Weights of a small transformer language model.
Size: 11 layers, 4 heads of 64, MLP 896 ReLU, vocabulary 1872, 7.52M parameters.
Architecture: LayerNorm before each block, learned positions, biases, tied embeddings.
Training: a variant of Muon for these matrices, 152M tokens, 9771 steps.
MLP neurons of a small language model. Each row is named by its layer, matrix (up: input weights) and neuron, and shows model dimensions 48-175. Each number is 200 + 40 x the weight over its row's rms, rounded and kept within 0 to 999.
Before each neuron's rows is what it responds to, as a language model described it from the Wikipedia text at the highest values.

Responds to: Possessive 's, apostrophes, and determiners like the, his, their, its that open a noun phrase, often after prepositions such as in or of (film's, in his town).
L4.up191,279,186,169,216,185,193,243,188,157,194,189,281,215,248,107,154,168,260,148,253,187,203,192,149,193,223,234,217,122,167,187,172,157,258,182,119,187,241,219,222,235,217,239,210,212,200,180,192,186,206,237,198,252,176,188,198,270,163,231,168,242,273,173,172,137,207,197,228,181,247,139,178,210,178,280,103,111,166,133,249,167,207,161,278,228,211,164,215,138,194,196,223,174,222,279,201,150,180,165,220,225,120,211,186,209,202,202,213,206,175,213,184,246,287,199,181,250,231,200,232,223,227,235,155,252,191,188,192

Responds to: Opening piece of a word split into several tokens, mostly sh/Sh, Sw and Sc, as in short, Sweden, Switzerland, Science.
L4.up745,179,218,176,197,195,212,184,240,136,242,131,168,188,231,233,168,180,166,249,111,191,227,203,202,153,145,260,222,238,197,216,223,245,267,202,254,162,240,232,211,190,187,214,210,247,187,139,202,159,199,267,255,198,203,170,246,261,237,212,227,173,244,214,188,189,224,134,289,150,173,234,222,201,200,211,135,230,228,231,193,226,173,270,176,222,189,233,235,169,200,188,167,195,148,244,157,180,175,242,187,173,247,118,125,196,317,208,213,249,184,246,203,175,187,150,243,157,208,187,204,211,222,109,222,130,102,192,211

Responds to: Conjunctions and sentence openers that start a new clause or predicate, mostly and, but, or after a clause, plus It or This at sentence start.
L8.up27,239,189,212,244,166,225,208,182,274,177,129,197,234,159,200,195,204,239,179,215,227,202,190,196,151,218,224,216,248,170,168,182,206,197,198,228,175,186,204,242,218,194,178,192,156,196,209,171,133,142,191,205,202,206,192,260,123,83,221,203,215,218,200,216,139,241,110,207,192,218,164,189,254,133,174,231,200,203,181,216,189,229,116,170,245,238,195,229,227,281,158,226,245,231,168,232,211,121,193,171,207,182,236,172,194,100,189,162,239,187,176,164,211,103,198,204,220,272,186,249,198,211,166,189,244,218,178,229

Responds to: Mainly born after a native-script name in biography openings, plus ending pieces of split words like D-uring, curr-ently, individ-ual.
L4.up721,251,175,279,144,166,135,220,179,128,218,214,159,243,236,186,192,174,197,216,166,215,208,190,191,222,165,147,198,235,167,118,193,155,159,150,218,254,189,228,239,241,164,163,240,222,140,217,180,235,255,173,233,210,192,194,156,170,201,247,256,208,164,225,140,185,256,273,136,177,213,156,187,229,258,186,223,263,201,132,177,249,201,197,256,185,288,171,239,230,180,155,194,159,184,241,222,168,189,221,217,249,186,269,182,184,218,159,161,162,291,140,166,277,212,146,212,205,234,136,165,181,142,178,292,163,166,145,244

Responds to: Word-piece near the start of a longer split word, often after a one-letter or prefix piece: sub-m-ission, comm-ander, s-aid, im-ag-ing.
L4.up791,245,187,158,202,228,228,263,245,116,205,184,212,111,200,203,204,209,199,229,157,284,211,239,124,216,182,241,158,177,143,207,137,135,254,219,173,192,226,209,212,180,215,248,170,185,148,217,220,163,151,221,227,198,177,161,233,215,178,192,261,191,234,156,195,208,256,261,163,157,168,177,148,156,151,195,151,235,166,232,204,211,165,154,257,222,220,170,180,137,194,128,257,213,227,242,148,250,169,251,200,251,262,231,269,110,184,209,218,170,196,176,233,252,186,178,198,226,230,133,242,295,213,198,144,203,127,218,210

Responds to: Two groups: the conjunction and linking paired items such as ages, years or names (18 and 24, Choros and Khoits), and mid-word st-pieces (J-ust-ice, F-est-ival, st-yle).
L4.up722,240,174,227,242,182,277,244,177,204,199,185,185,239,199,210,165,210,203,164,232,184,187,181,179,195,278,296,149,238,193,140,153,230,134,85,209,251,203,177,208,228,282,180,205,149,226,185,215,157,240,172,197,218,182,162,221,182,162,178,241,225,149,188,264,123,228,165,134,236,131,159,218,256,198,206,125,255,227,128,157,128,210,164,244,180,240,194,101,158,218,246,165,168,242,147,140,198,149,237,234,169,121,153,176,236,209,234,191,269,169,221,214,158,168,197,236,202,216,166,203,212,231,162,192,228,193,183,247

Responds to: Adjectives or adjective word-pieces right after a determiner or possessive, before the noun they modify, such as its original, the main, local.
L4.up101,263,255,193,175,95,177,192,191,256,268,207,265,177,231,238,196,226,206,233,187,152,184,222,130,169,205,236,185,215,201,176,241,156,97,153,122,208,187,261,235,194,196,164,242,166,163,217,171,203,192,177,199,298,205,212,206,225,225,229,224,144,191,131,260,221,213,138,248,191,270,170,232,153,132,214,195,208,208,215,158,182,158,215,229,236,196,187,139,244,190,212,165,229,180,177,193,126,201,266,200,165,201,243,140,201,195,177,162,222,164,117,181,187,284,139,116,233,181,177,231,222,195,117,223,153,240,250,190

Responds to: Word-piece tokens inside an unfinished word, mostly right after its first letter or piece, as in cl(osed), c(ens)us, D(or)is, V(ill)age.
L8.up222,132,253,169,202,199,133,241,192,159,209,209,182,267,146,286,222,204,264,278,176,190,195,180,233,200,247,150,211,281,280,234,113,144,114,180,233,170,151,168,272,262,118,195,142,225,263,140,256,222,160,180,239,187,205,241,193,183,117,213,185,252,173,200,193,222,192,258,229,140,217,161,259,204,156,247,144,209,186,223,242,144,194,181,222,244,171,202,209,179,156,175,250,128,181,210,214,186,189,222,222,183,162,211,210,219,183,274,206,249,173,191,126,230,170,244,195,216,154,180,228,150,218,165,170,177,215,194,170

Responds to: Word-piece continuations after a short onset, often mid-word in adverbs, e.g. pl-ent-iful, gre-ater, str-ong, l-ess; also later, under, not beginning undertaken, notably.
L3.up256,157,234,230,164,137,280,236,196,129,210,169,210,181,207,178,159,176,192,256,205,142,219,169,178,216,197,235,197,166,152,192,172,183,201,205,206,165,213,186,205,160,184,182,186,174,234,250,176,264,252,133,177,239,220,256,153,150,193,142,211,188,165,244,213,160,241,269,143,258,156,169,232,202,165,189,335,197,230,220,159,227,226,185,156,262,300,186,190,220,154,136,163,172,208,160,258,185,163,216,271,168,206,174,231,181,228,184,135,232,264,216,156,190,328,207,228,195,241,146,194,229,138,194,174,181,221,233,296

Responds to: Final word pieces that complete a modifier (mostly adjectives) split across tokens, such as ent-ire, promot-ional, inaug-ural; also year digits like 19-76 and words like early.
L8.up804,226,235,225,233,123,188,236,212,232,239,188,161,219,202,243,93,219,268,221,167,202,188,244,85,252,189,234,216,183,235,233,181,154,174,276,137,209,125,230,152,226,198,210,205,210,264,211,152,227,170,225,183,265,167,209,202,214,165,214,223,146,274,140,163,127,192,215,290,181,206,195,219,89,190,255,220,223,214,183,141,226,168,177,159,205,195,218,244,217,220,224,126,221,229,150,169,199,130,207,221,244,231,214,179,211,225,231,195,175,214,165,200,269,195,199,165,205,169,213,197,220,201,110,179,206,151,174,219

Responds to: First subword piece of a split word, mostly right after numbers in census, election and measurement text, e.g. m(ales), per (cent), h(ousing).
L4.up813,183,211,250,178,235,154,242,133,169,292,180,187,229,205,256,159,188,166,249,177,216,182,210,208,160,126,154,222,320,222,217,188,217,208,183,199,194,210,108,235,239,215,168,208,171,218,257,200,135,203,151,178,201,191,206,245,184,108,212,95,170,243,159,204,226,201,194,290,154,261,218,235,222,195,141,165,301,169,159,151,159,240,143,231,318,204,183,153,245,209,246,192,279,222,161,199,159,230,175,173,196,224,162,208,199,240,229,124,170,233,172,223,185,225,101,186,174,204,204,189,223,208,226,184,236,220,159,235

Responds to: Short opening pieces of words broken into several tokens, mainly s, sp, t, att, cont, as in sp-awned, att-endance, Con-t-inues.
L8.up149,216,214,169,225,212,234,176,142,157,212,188,221,191,178,206,251,182,214,141,240,247,189,105,191,154,151,256,173,172,157,277,171,325,199,169,264,272,209,218,244,185,261,182,154,229,138,199,188,223,158,169,235,189,96,246,181,222,177,188,256,229,210,207,251,176,251,182,173,204,165,195,176,243,168,172,199,207,189,183,189,244,214,152,255,183,214,163,234,282,197,217,160,181,153,170,126,245,155,256,202,210,176,206,213,244,193,246,188,217,247,218,240,242,248,143,143,201,216,175,195,284,206,250,159,208,261,168,243

Responds to: Fires on coordinating words joining two items, such as and, or and /, and on a word-initial g piece (g-yri, g-astropod, g-reatly).
L3.up235,193,197,218,109,163,213,172,104,153,281,212,184,234,183,253,222,244,253,234,185,154,177,269,177,224,264,219,208,223,258,181,218,150,228,185,176,303,208,167,238,186,210,183,236,141,189,177,201,212,154,199,163,193,133,182,212,224,200,222,161,164,169,146,234,163,176,158,219,160,209,263,176,198,118,223,165,266,233,165,243,251,203,229,230,166,210,241,158,178,267,184,115,238,177,173,159,171,181,240,138,250,203,217,188,223,116,206,197,278,271,178,227,110,174,217,234,227,258,215,229,256,200,202,196,198,258,216,237

Responds to: Column separators in sports statistics table headers, such as the pipe after GF, GP or AB; weaker on mid-word fragments like g(ender), dens(ity), so(il).
L8.up163,212,135,172,118,293,222,228,142,264,260,216,231,249,160,199,240,214,246,197,185,225,194,218,187,207,188,190,121,127,183,212,207,174,170,249,232,265,221,239,220,251,209,170,159,192,206,198,189,184,168,183,231,202,162,265,167,204,165,170,188,222,202,241,195,181,139,231,193,196,261,213,173,241,213,196,137,169,200,219,286,240,180,188,234,192,167,189,166,272,268,200,216,181,154,165,215,202,234,288,266,231,251,160,192,156,231,250,231,145,233,180,154,172,159,192,174,269,184,165,164,240,179,176,206,200,210,171,218

Responds to: Short word-internal pieces following a prefix like con-, res-, ex-, e.g. res|id|ents, sub|m|ission, cons|id|ered, prop|on|ent.
L3.up892,230,235,220,289,140,204,163,196,122,149,174,195,124,222,232,177,230,204,233,191,242,197,146,191,187,165,130,113,160,104,223,153,153,177,152,176,281,199,220,270,167,178,234,243,237,155,185,160,170,275,225,170,229,189,177,228,234,224,244,213,142,190,183,218,220,221,235,230,219,258,211,203,244,257,108,245,188,117,196,171,192,190,218,181,273,214,150,233,211,227,125,270,224,198,210,191,252,166,206,239,208,151,226,269,188,221,241,140,216,266,214,204,185,247,179,206,198,206,227,184,285,183,254,180,245,150,174,215

Responds to: Word-internal pieces, mostly vowel plus consonant, after a short opening piece and before a suffix, such as ann in manned, anc in rancher, ous in housing.
L3.up705,143,235,222,226,168,158,210,233,184,186,197,202,160,191,201,225,201,238,278,168,252,178,139,215,158,194,240,202,242,196,219,188,183,176,195,199,180,208,171,242,281,134,188,301,215,192,229,142,156,155,220,138,229,236,212,241,195,189,166,226,189,195,165,233,248,196,209,192,233,100,196,297,200,186,181,170,187,156,214,262,108,291,150,212,247,146,153,215,233,192,154,240,180,158,266,249,223,170,209,247,159,202,172,206,237,172,185,262,244,200,238,116,194,257,235,130,191,217,176,215,222,137,190,210,238,197,148,263

Responds to: Connectives and units in census or geography statistics (from, at, km, res-), plus second pieces of split words like r-ab-bit, l-ab-or.
L3.up544,284,191,205,210,155,154,173,151,205,242,226,258,237,241,266,175,196,212,253,278,181,184,222,193,141,156,158,196,260,234,262,259,208,155,201,236,216,123,238,187,221,193,229,182,164,221,196,159,102,272,211,170,235,184,205,154,201,213,238,152,246,187,146,217,182,213,187,197,224,260,171,166,258,203,139,154,242,244,239,165,230,154,170,202,192,138,248,174,238,247,117,208,201,240,185,266,232,199,150,218,201,215,113,221,164,219,143,179,216,246,198,198,140,175,179,245,246,191,199,197,155,232,179,148,221,257,259,188

Responds to: Middle pieces of common English words split into several tokens, usually just before a suffix, such as ang in changed, ak in taken, ig in eligible.
L8.up215,129,241,152,193,222,234,218,203,232,240,270,221,163,164,227,223,223,239,217,132,153,182,175,203,168,190,278,187,239,195,214,244,226,157,190,130,235,157,167,164,210,196,126,233,187,149,288,187,243,250,191,182,203,210,215,196,177,144,169,226,145,197,244,213,248,222,210,263,198,239,176,273,187,219,269,216,225,159,163,239,260,174,164,240,221,219,193,222,280,232,189,159,174,243,237,259,173,179,197,230,197,271,219,147,201,241,194,209,211,164,234,233,201,245,191,99,227,300,210,185,224,208,248,165,208,249,208,195

Responds to: Possessive 's and "her" after names (Presley's, began her career), plus word-initial pieces awaiting a suffix, such as deb(ut), prom(inently), lead(ership).
L3.up223,231,209,161,205,244,102,234,215,193,180,253,139,268,235,108,252,144,232,200,156,154,214,245,169,216,233,200,194,232,255,231,162,157,204,232,195,217,233,121,161,221,257,198,209,262,197,233,259,179,188,189,175,180,195,249,137,238,212,156,206,165,243,214,206,159,282,254,166,246,268,186,216,226,132,239,242,183,175,196,195,154,165,206,200,200,171,185,149,273,138,193,248,186,255,200,185,137,142,167,163,215,205,170,154,173,201,256,168,289,216,185,192,204,240,105,207,211,211,207,226,177,233,181,214,169,195,183,135

Responds to: Fires on a verb or its final word piece where an action is named, often after "to" or a subject, e.g. finished, play, record.
L8.up628,281,198,231,199,174,250,239,216,174,261,211,176,243,178,170,200,219,216,165,130,196,68,255,184,243,240,207,228,239,246,203,218,196,217,217,237,177,210,167,207,200,241,167,184,157,231,193,208,219,159,226,204,186,207,153,118,168,195,189,196,213,339,155,117,188,291,278,212,169,166,193,186,155,211,220,246,259,221,239,193,143,207,201,144,226,204,142,202,165,174,249,195,192,128,197,216,224,163,147,181,262,171,145,244,172,187,194,239,177,225,207,180,208,219,199,158,163,212,202,232,101,263,200,199,162,212,215,248

Responds to: Final pieces of compound modifiers before a noun, strongest on -based (Hollywood-based, evidence-based); also year digits, first, well-known, educational.
L3.up695,191,158,258,175,128,206,121,122,188,232,242,237,150,220,189,161,169,163,233,223,125,192,231,139,262,204,181,204,201,138,139,235,121,203,235,129,228,183,218,232,219,176,235,169,161,133,233,182,201,244,207,196,246,179,227,156,276,210,214,169,144,275,115,211,203,263,175,149,176,228,250,223,175,151,232,282,258,177,158,138,153,142,252,196,185,210,247,191,178,212,287,186,197,189,213,158,173,122,230,166,259,187,234,199,174,182,200,196,122,185,200,240,269,282,215,202,215,164,178,172,269,189,191,148,191,247,217,193